MLP neurons of a small language model. Each row is named by its layer, matrix (gate and up: input weights) and neuron, and shows model dimensions 314-377. Each number is 128 + 32 x the weight over its row's rms, rounded and kept within 0 to 255. A neuron's up and down rows have the sign that makes its largest values positive.
A block is one neuron, or neurons of one layer that tend to fire together. Before each block is what it responds to, as a language model described it from the Wikipedia text at the highest values.

Noun or pronoun heading a subject phrase that refers back to entities already named, often after "the": the two, they, the book, both.
L2.gate36 [146 100 121 124 137 132  80 113  96 120  63  84 108 120 168 171 114 143 126 160 104 148 122  83 166 158  95 141 134 158 142 125 113 185 148 111 132 112 137  96 108 103 139 105 117 128 113  76 127 207 134  40  76  95 146 183 119  99 160 114 102  95 102 192]
L2.up36 [ 95 107 141 137 143 127 160 151  87 151 145  98 143 112 163 145 119 117 187 159 139 117 108  64 149 117 138  69 140 121  67 138 119 102 107 166 129  96 139 138 170 118 189  63 107 112  56 121 145 204 168 126  62 172 135 132 174  84 106 107  96  78 143 172]
L2.gate719 [ 92 107 123 136 152  86 149  86 126 146 106  80 148 139 127  99 158 152 174 152 165 151 102 151 146 113 131 117 141 122 135 131  77 133 116 167 158  80 113 160 122 164  86 132  96  99  95 171  64 104 123  83  93 113 182  74 152 147 136 110 196 169 111 137]
L2.up719 [102 179  62  73 113 117 174  43 134 185 193 127 120 137 137 125 165 129 183  81 136 120 128 159 104 105 134 115 121 136 163 161 126 120  85 133 110 110 104 137 103  96 163 169 118 154  85 109 134 156 174  54  80 168 102  92  61  70  83 172 153 146 150 193]
L2.gate1358 [146  92  86 112  82 133 144 156 106  89 143  81 127  95 112  75 107 151 115 152 129  73 131  93 140 154 117 126 105 130 135 161 109 152  24 103 127  97 171  78 170  85 164 126 103 160 115 112 129 113 124 111  83 186 138 185 101 196 139 125 125 105 153 145]
L2.up1358 [154 115 124 145 157 128  86  85 116 120 119  88 150 101 120 148 132 143  97 124  58 105 108 114 173 134 150  88  99 119 134 132 111 161 141 142 132  92 104 116 151  62 101 143 122  78 156 187 153  70 123 147 139 112 141  81 114 191 161 106 121 204 157 128]
L2.gate1959 [ 99 142  76  74 122 128  85 157 110 149  79  98 104 226 104 130 125 107 163  71 161 113 152 132 136 129  84 140 157 143 150 150 163 178 118 131  88  81 107 128 120 125 131 149 117  96 110 150 112 131 161 109 118 183 129 135 108  92 156 157 100 132 189  70]
L2.up1959 [107 119  85  75 129 141 122 140 107 155  89  76 114 134 122 140 127  91 116 107  89 126 133 188 150 134 121 129 173 122  76 128 135 104 104 195 167  86 197  96 123  82 160 146  90 180 100 123 121 166 158  82 120  73 133 111 110  82 123  91 160 174 161 149]
L2.gate2107 [145  76 165 111 149 147  97 186 172  89 159  95  59 162 103 132 142 129 155  91 169  85 100 142 106 142 125 129 122 225 120 125 114 111 172 112 148 160  91  87  86  96 121 136  74 120 166 128  92  72 108  82 112 124 144 109 165 131 175 143 128  98 132 180]
L2.up2107 [135 119  65  82 148 123  97 164 141  95 119 130 128 137 138  86 107  49 123 163 117 104 137 118 109 146 112  91 142 131 149 160 121 146 105 105 151 163  92 172 103 169  43 178 125  90 138 191  98  91  82 173 113 140 105 114 145 166  75 112 180 124 159 156]
L2.gate2171 [149 122  97 147 116 146 186  70 126 116 119  89 132 108 202 170 136 130 168 139 148  85 159  85 124 138 136 106 134 118 138 104 111  92  86 140  66 160 176 162 121 110 142 135 119  99  77 162 151 103 130  99 166 117 169 173 166 110  94 103 144 105 140 111]
L2.up2171 [ 87  87 132 165 102 166 137 151  93 113  66  62 133 117 122 162  99 120 117 117  97  96 169 122  55 179  85  93 143 132  89 136 156 126 153 121  95 132  92 137 149 117 111  92 124 100 153  87 106 132 118 145 111 124 119 108 139 129 122 147 185 123  94 112]
L2.gate2184 [138 174  52 129 135 104  85 113 102 124 173 136  51 126 117 143 135 137 147  84 114 133  88 181 117 164 219  81 116 128  59 121  78 137 111 128  95 126 129 135 168 146 116 167  65 146 155 179 117 128 140  78 174 176 110  90 125 146 183 124 115 190  91 155]
L2.up2184 [159 138  75 120  57 176 127  84  65 120  98 164 164 131 110  93  85 170 120  78 128 100 213 105 106 100 123 119 112  74 169 163  89  50  87  84 146 149 108  55 144 104 115  93 163  83 133 143 124 177 107 129 110 148 150 156 150 114  75 130 117 187 163 188]
L2.gate2203 [ 88 160 128  72 143 100  47 139 166 125  28 101 148 122 145 103  76 176 150  68 125  99 149 132 180 113 108  53  94 208 142 182 143  91 126 197  63 101 130  72 108  72 142 117  93  90 123 146 122 132 130 129 100  94 162 172 140 179 123 110  62 120 128 153]
L2.up2203 [180 122 129 100 102  69 163 101  91  90 113 128 131 125  94 150 142 197 101  79 110 134 119 160 112 128 163  85 128 130 102 132 103 136 137 203 150 109 118 109 108 152 125 160 131  57 117  95  96 155  79 130 152  85 117 120 135 144 122  83 132 121 112 142]

Subject pronouns and plural nouns where a verb must follow, such as I or You opening quotes and song titles, and infinitive to (decide to, continue to).
L5.gate388 [131  92  97 120 140 137 162 156 147 111 117 138  73 128 131 144 137 137 196  58 156 157 119 105  94  88  94  96  54 108 199 136  92 155 136 112 149  84 169 135 182 119 116 181 136 128 132  95 112 133  55 136 129 159 130 105  65 125 204 132 100 113  99 118]
L5.up388 [177 118 180  55 143  79 129  40 127 117 168 144 108 102 189 152 138 145 145  88 161 139 127 134 172 138 150 147 154 108  75 123 107 126 121  95 122  92  93 154 131 145 134 116 130 163 152 127 152 107 114 110  69 157 147  85  84 171  98 154 110 174  63 149]
L5.gate807 [ 99 136  91 131 132 135 172 131 152 138  60 163 131 108 155 169 171 137 140 169 162 131 100 201 140 111 175 123 115 170 153 174 110 147 132  45  81 181 156 153 152  77 166 142 181 120 189 136  78 129 144 101 166 150 177 133 126 125  98 143 120 191  87 104]
L5.up807 [145 129  33  84 144 114 115 107 128 109  94 136 116  91 109 114  98 157 104 132 161 133 106  98 109 123 147 122 136 164 155 100  67 143 137 131 135  44 202 148  94 108 170 166 142  82  85 111  52 112 152 135 122 122 152 112 158  74  97 117 155 153 101 111]
L5.gate1781 [ 90 156 124 132 147 104 154  77 141  88 163 110 214  94 120 146  98 109 115 108 108 169 123 101 149 124 155 146 131 142 116  84  61 114 150 135 128  92 168 177 186  44 146  83 125 107  52 186 102 161 131 136  77 111 161 138  62  80 114 142  90 132  74 120]
L5.up1781 [107 143  85  90 185 198 158 131 129 118 108 163 153 145 125 201 150 109 103 159  75 113 114  86 116  94 134 120 132 193 136 178 137 106 121 146 136  79  94  86  97  39  68 149 190 166  70  80  87 150 123  97 158 153 135 107  99  74 182 162 105 155 171  89]
L5.gate1999 [173 168  65 131 130 155 172  80 147 152 121 108 176 137 134 179 156 165  88 133  86 137  99  74 134 109 108 104 115 108 103 115 140 123 121 167  87 143 167  80 136 125 138 100 154  69 129 165 108 182 157 128 149 165 164 126 116 177  90  61 151 171 132 141]
L5.up1999 [ 98  94  69 125  79 178 156 174 126  87 156 127 149 142 150 128 177 200  79 147 110 128  31 195 134  42 175  89 112 124 111 126  95 175 141 169 165  76 151 110  80 107 166 186 142 148 108 127  97 146 137  95 178 155 119 149 123 122 165 163  88 146  80 136]

Final piece of a common noun, often split, after "the" that refers back to the article's subject: the home, air-port, tra-il.
L3.gate1195 [111  97 140  90 158  86 156 143  95 117 127 105 137 119 130 159  93 152 138  91 143 122 106 133 109 102 105  65  89 164 142 153 136  73 121 115  94 149  75  98 158 149 129 136 140 142 130 140 123  90 137 128 103 161 204 142 178 161  98 125 124 122 111 232]
L3.up1195 [162 137 145 110 133 205 139 105 185 149 103 115 164 170  93 150 118 134  82 121 104 147 137  78 108 140 148  57 180 140 117  76 170  80 119 133 128 158 169 156 105 103 111 132  90 140 135 167 134 120 126 138 127  91 117 116 113 113  80  99 106 180 118 149]
L3.gate2032 [166 135 149 157  45 167  94  95 122 119 105 124 129 136 108 159 100 139 158  89 147 141 105  89  59 106  87  99  60 152 116 123 152 138 108 116  63 119 167 153 154 154 130 135 119  53 162 188 118 133 131 161 111 122 110 101 152 114 124 134 129 128 101 168]
L3.up2032 [209 130 120 114  90 145 143 167 156 130 116  91 157 165 108 164 127 199  88  75 102  79  82  87  79 144 128  52 139 156 130  72 126  47  94 132 118 186 118 141 151 143  86 174  82 123 120 174 144 155 163 171  70  89 139  67  86 124  79  97  98 172  89 112]

The period after St in saint names and places (St. Benedict, St. Louis), plus other mid-word pieces and hyphens continuing a word or name.
L2.gate564 [179 133  73 128 108 144 108 169 113  96  83 155 141 121 163 128  94 221 173 117 107 168 157 175 146 138 168  81  99 175  55 199 129 102  66 110 131 131  95 121 128 153 109 104  98 191 121 164  90  99  97  20  62 184 167  60 119 152 103 150 111 135 152  83]
L2.up564 [138 144 128 105 159 112 149 175 100 168 190 141 118 146 115 174 107 128 152 176 120 184 150 125 147 150 102 117  94 135 147 183  86 173 107 197 137  91 109 108 116 117 140 200 204 136 144 103 128 138 121 120 175  77 121 160 152 122 135 184 109 170 163 169]
L2.gate628 [134 161 125  51 130 182  76  83 119 116 103 132 143 114 122 123 125 134 135 139 127 125  71 131 130 177 141 149 121 106 108 112 161 142 165 143  96 106 145 105 171 114 182  55 134 108 175 106 117 127 149 111 114 117 131  46 182 158 180 153 179  74 153 216]
L2.up628 [111 131 105 114 136 112 172  65 131 140 117  85 138 108 185 174 193  99  85  80 172 141  79  88 153 131 124 196  71 125 158 110 167  87 123  96 147 125 104 126 115  62 197 101 130 131 146 182 143 147 152 155 123 131 147 144 129 121 105 142  75 136 167 153]
L2.gate715 [181 105  94 127 104 120 112  83 170 151 148 134 141 126  81 121 180 143 130 115  62 156 158 127 146 106 147 137 116 126  60 106 153 161 160 110  91  74 149  81  96 184 150 146 120 170 125 129 126 157 150 137 168 144 128 143 108  96  76 168 148 124 162  93]
L2.up715 [173 133 137 117 115 106 126 129 146 130 187 106 115 103 119 209  52 115 130 110 128 130  81 139 136 134 190 111  96 105  94  99 180 150  70 119 132 143 123 171 128 103 115 132  87 166 163 124 123 120  44  72 168 103  90 139 105 184 157 149  94 135 180 163]
L2.gate989 [ 78 160  91 131 141  80  81 108 153 103 116  96 107 152 103  53 185 152 125 169  99 118 151 106 100 122 162 118 141 171  89  53 157 139 129 138 120 127 129 112 133 144  81 131 132 132 172 130 100 118 120  97 138 107 163 101  74 124  85 214  98 116 117 168]
L2.up989 [139 138 129 143 149 147  84 101 125 149 143 149 125  96 116 131 172 129 166 115 136 154 126  99 111 113  85 154 144 115 138 188 128 144 121 141 111  50 140 146 171 134 173 152 138 101  92 161 125 120 133 129 101  81 157 149 112 138 102 131 137  94 149  88]
L2.gate1089 [110  99 113 198 107 147 125 110 113 181 111  57 117 103 107 125 133  49 156 107  63 113 147 211 179 135 124 102 122 135 100 118 150  84 127 127  96 119 127 129 138 129  85 122 143 114 140 150 153 156 120 179 120 140 104 107 111 133  74 103 148 162 145  61]
L2.up1089 [128  89 189 169 116 192 173  81 163 193  86 185 142 155 149  59 183 135 129 142  90  97 159 184 175 136  65 108 126 123  61 164 105 110  77 118 120 136 126 149 169 127 146 146 120 137 109 232 115 144 198 187 147 194 105  63  96 131  84  21  95 182 161 142]
L2.gate1136 [144 148 154 147 126 140 120  84 166 157 144 212 147 131 173 131 114 154 151 105 114  99 110 139 129 107 104 164 132 156 139 142 193 124  97 121  93  93 143 113 100 102 129 163  75 112 132  73 129 121 130 167 158 110 109 163 166  57 159 146 141 138 100 119]
L2.up1136 [185 113 151  99 108 110 127 146  87 139 167 137 113 142 106  97 188 165 166 136 102  92  99  91 101 147 148 179  88 102 111 123 154  72  68 131  47 160 148 106 111 177 111 134  74 161 121 113 141 177 155 148 124 164  91 145 119  86  85 101 116 132 152 155]
L2.gate1733 [109  90 161 153 138 175 112 132 118 215 140  74 145 103 125  92 201  58 120 176 110  98  80 157 173 144 112 140 139 170 147 131 123 189 123 144 103 172 117 141 131 128 110 210 192  49 169 161 125 146 145  79 140 107 129 113 128 149 140  60 142  77  85  97]
L2.up1733 [165 136 115 166 177  92 119 117  86 202 165 119 171 134 143 104 116 125 161 179 138 125 133 107 140  89 108 130 178 114 184 137  94 131 125 169  87 133  92 103 169  58 161 106 108 119 167 138 132  78 133 125  94  82 128  94 194 147 175  92 142 125 167 129]
L2.gate2285 [134 174 114 132  88 140 155  89 101 152 146 147 136 125 118 150 113 100 163  55 113 103 132 119 119 134  73 182  39 107 108 145 126 173  84 171 119 141 139 110 104  97 180 128 124  95 163 182  85 120  77 121 120 115 141 143 124 134 139 108 139 100 134 135]
L2.up2285 [153  70  72  94  74 161 156  95 167 182 153 155 181  82 124 108 143 146 111 116  90 106 133 155  73 134  80 160 107 194 158 125  98 192 137 152  95 125 151 101 112 152 182 136 159 142 205 132 127 147  90 100  52 128  46 183 164 139 129 125 137  82 104 148]

Word-internal fragments right after an opening prefix piece, especially om/on after inc-, C-, non-c-, as in inc-om-plete, inc-on-clusive, C-om-rade.
L3.gate822 [152 185 114  92 118  78 121 108 132 117 126 133 142 141 109 100 159  87 161 155 107 148 161 101 188 133 121 150 108 151  74 138 133 134  56 154 139 140 163  21 158 137 128 133 102 108 158 139 151  70  82 136 127 122 113  96 117 120 117  74 105 146 130 123]
L3.up822 [119 189 101  81  75 115 154  94 131 205 183 104 135 150 108 171 135 102  86 120 134 170 113 134  93 132  95 121 157 129 101 129 125 111 140 113 123 114 147 130 150 132 107 175 122 137 157 102 121  77  58  98  97 146 129 102 142 156 135 109 107 138 161 111]
L3.gate1274 [106 169 110 112  44 117 135 155 102 185 166 101 121 137 111 169 187 100 120 121 176 138 152 138 163 177 129 116 149 119 129 150 156 118  88  80 119 136 101 141 134 128 152 183 116  82 119  93 123 188  93  97 137 110 130 117  95 132 136 118 205 138 172 136]
L3.up1274 [103 153 128 147 211 107 100 108 122 144 163 115 159 126  88 161  80 164 165 159 180  91 106 110 126 176 141 120 102  81 137 109 109 134 116  85 142 186 140 135 106  91 172 157 104  92  94 130 140 105  96 125 169 177  99 120  93 154  96 147 221 138 125 120]

Mid-word pieces of religious vocabulary such as Mon-aster-y, Relig-ion, Christ-adelphian, H-oly, ord-ained, and weakly scattered name fragments and table headers.
L5.gate71 [223 141 113 139 151 100 122  62 103 186  97 110 192 118 161 120 128 119 170 135 182 107 125 106 140 199  98 118 122 167  96 133 119 120 150 127 112 138 125 162  89 133 115 132 102 135 130 145  82  59 116 174 141 113 117 104  94 142 146 127 114  89 144 135]
L5.up71 [148 127 115  99 130  40 145  71 116 137 171 140 139 145 143 141 139 120 123 105 139 123 149 134  72 137  88 153 125 124 118 125 137 114  65 132 134 140 113  97 104 138 136  92 124 110 143  99 114 101 179 158 132 110 151 142  55 110 159 140 144 123 164 105]
L5.gate1109 [105  25  74 141 123 112 102 148 163 116  68 144 192 154 194  67  50 155 138 123 102 125  90  95  87 158 111 115 140 127 125  81 134 152 125 107 135 153 213  73  98 114 159 126  76 128 126 145 120 133 124 143 145 103 133 164 160  88 130 117 145  93 147 161]
L5.up1109 [144 198 123 130 126 122 146  96 188 156  96 150  95 153 140 106 117  97 112 121  62 156 136 148 111 157 163 115 135 132 109  77 137  85  85 112 149 125 142  73 172 154 134 137 157  93 148 119 106 101 144 163 148  79 121 141 100 131  52 119  93  85 138 139]
L5.gate1213 [124 131 127 106 159 128 124 112 116  79 177 159 167  69 133 171 114 152 154 142  73  82 176  92 132 103 166 171 109 119 120 196 121 124 167 119 124 113 146 151 149  77  83 167 116 102 129 184 134 142 130 214 174 138 123 111 157 133 101 103 166 115 144 105]
L5.up1213 [132 136 102  91 140  73 117 100 126 188  90 152 175  53 189 121  71  88 119  85 157 102  69 132  88 126 107 125 175 171 106 138 213 102 115 141 162 126  94 118  70 161  54 117 116 125  83 167 161 125 111 172 102  73  82  62  80 119 145 126  96  74  86  89]
L5.gate2179 [144 152 112 173  96 205 117 124 170  99 132 127 117 165  94 101  64  73 174 110  52 103 134 109 179 102  97 127 119 148 151 148 136 179 158 167 133 122 134 110 144 102 139  93 134 148 112 117 113 181 131  99 161 131 110 118  85 128 202 125 116  69 139 140]
L5.up2179 [131  81 133 134 140  71 133 156 119  91  79 100 151 130 103  54 134  50  71 127 151  91 135 105 163 101 153 177 119 239 104  93 235 180 146 142 154  90 177 149 149  91 130  86 135  99 159 193 143 166 157 161 134 146 101 205  99 110  81 132 102 131 134 153]

The second subword piece of a word split after an opening consonant or cluster (mostly C, also B, D, St), as in C|ry, C|ent|re, B|ish|ops, d|ies.
L2.gate83 [163 149 161  83 139 130  99  98 146 117 132 123 115 104 173 212  62 161 178  59 193 169 143 116 147 181 155 103 145 153 129  97 128 157 165  90 120  87 167 105  73 132 168 143 101 111  89 115 172  69  92 143 133 159 147 116 140  82 122  62 114  95 166 119]
L2.up83 [126 139 188 222  92 164 154 144 115 146 134 148  87 151  79 164  76 150 144 120 175 169 141 155 144 141 135 143 182 136 137 137 141 154 118 106  66  81 124  91 110 125 135 150 155 115 143  89 120 117 131 133 127 117 183 137 158 130 152  95 112 122  82 140]
L2.gate397 [129 126 143 112 107 166 156 126 162 128  67 122 118 162  78 119 101 139 117  80 151 105  30 150 112 168 164 103 116 147 125  95 103 125 120 177  89 177 106  45 137 159 123 106 141 162 185  98 136  87 141  57 153  97 148 168 151 139 140 139 196 122 124 142]
L2.up397 [131 137 121 114 129 121 143 134 165 105  67 131  90 128 167  51 143 106 179 138 137 121 121  71 108 147  94 112  87 164 141  82 152 133 128 175 116 141 166 150 148  65 110 114 110 154  94 144  89 133 121 112 162 185 166 204 163 127 133 133 118  85  96 130]
L2.gate603 [135 117 169 131 119 158 137 145 160 145 126 118 166 158  91 162 148 124 142  63 157 167  78 119 203 142  86 190  78 125 156 157 143 147 101  64 109 183  88 160 119 118 179 146  87  98 133 148 179 208  28 102  99  94 152 130  95 154 148 142 145 122  71  80]
L2.up603 [142 101 167  96 107 103 183 131 108 103 111 152 143 163 133 162  97 157 180 114  90  83  75 137 146 135  36 189 128 111 121  81 129 134  55 110 198 123  78 194 102 186  85 202 106 133 161  69  90 150 102 148 167 164 139 116 156 160 113 158 129 130 111  89]
L2.gate672 [ 99  89 129  84 173 155 151 122 149  93 121 171  86  79 140 134 118 154 131  94  66  89  90  96 141 123 111  70 140 182 178 169 169 137 148 166 125 137 109 116 122  46 138 101 122 151 145 169 121 189 125 133 160 128 104  96 117 123 149 137 112  97 109  98]
L2.up672 [138 102 130 110 110 110 135 119 165 112 114  98 204 129 129 113 202 130 154 106 126 134 106 160 120 139 159 150  52 113 125 141 116 154 125 134  98 101 158 156 131  93 182 118 138  77  71 140 153 150 145  87  95 139 128  89 126  91 177 139 102  72  99 129]
L2.gate1504 [122 167 113  74  85 193 141 148 123 167 116  93  91 134 207 136 139 164 194 103 143 143 154 184 145 111 118 114 143 126 210  98 177 190 155 182  92 189 183  63 198 228  91 154 153 136 105 148  82  93  84 148 187  98 169 143 140 117 130  71 154  90  92 144]
L2.up1504 [183  81 175  69 146 105 139 139 129 142  72  98 108 121 167 148 159 149  68  56  85 182 135 186 121 133 117 122 142 146 103 130 158 138  98 169 111 159 137  94 125 188 103 139  69 138 134 173 160 122  91 132 167 103 159 125  72 141 133 115 148 115 164 119]
L2.gate1508 [194  67 115 149  79 116 147 188 131 119 127 182 132 168  54 164 128 106 208 108 118 143 107 140  97 105 127 139 158 113 156 113  93 147 131 214 118 134 117 115 112 119 140 133 112  60  57 135 103  59 202 166 161 114 122 153 178  84  81 100 123 163 178 138]
L2.up1508 [126 113 174 123 137 171 159 131  94 172 153 134 190 123 120 109 107 150 146  86 117 158 114 133 123  69 144 130 128 151 166  96 134 158 143 131  78 103 125 109  81 138 121 113 152 154 107 126 168 192 158 131  68 123 164 118 210 151 163 128 123 171 104 111]
L2.gate1543 [179  64 142 119 180 157  75 151  65  86 147  86  77  89 146 145 140 127 123 109 182 154 142 115 128 103 106 118  58 153 102 181 165  83 103  85 137 155 112 101 124 139 164 129 119 172 155 113 211 150 187 158 142 157 156 177  75 151 115 137 180 121  73 144]
L2.up1543 [172  78 123 160 102 170 153 119 100 131 134 139  87 124 142 134  84  97 105 126 100  96 143  95 156 112 132 124  89 198 136 149 173 100 131 100 129  65 159 127 155 119 112 126 148 159 113 181 147  81 167  88 113 168 110 128 155 110 149 115  95 129 142 115]
L2.gate1556 [174 127 112 101  91 153 123  94 139 129  87 122  73 174  90 121 124 123 144 107 150 156  88 110 121 112 129 163 161 160 169  90  82 177 123 106 116  85 159  98  98 113 125 124 168 122 123 124  83 153 104 119 139 149 154  97 149 120 145 144 146 156  97  89]
L2.up1556 [133 113 117 115  83 212 164  44 125  92 112 112 112 126 113 170 118  93 172  75 118 133  94 129 102 158 139 133 143 137 153  50 127 175  59 156 127 112 130 130 143  95 146 155 106 126  77  96 101 145  60 103 110 139 135 121 168 140 171 162 164 169 121 192]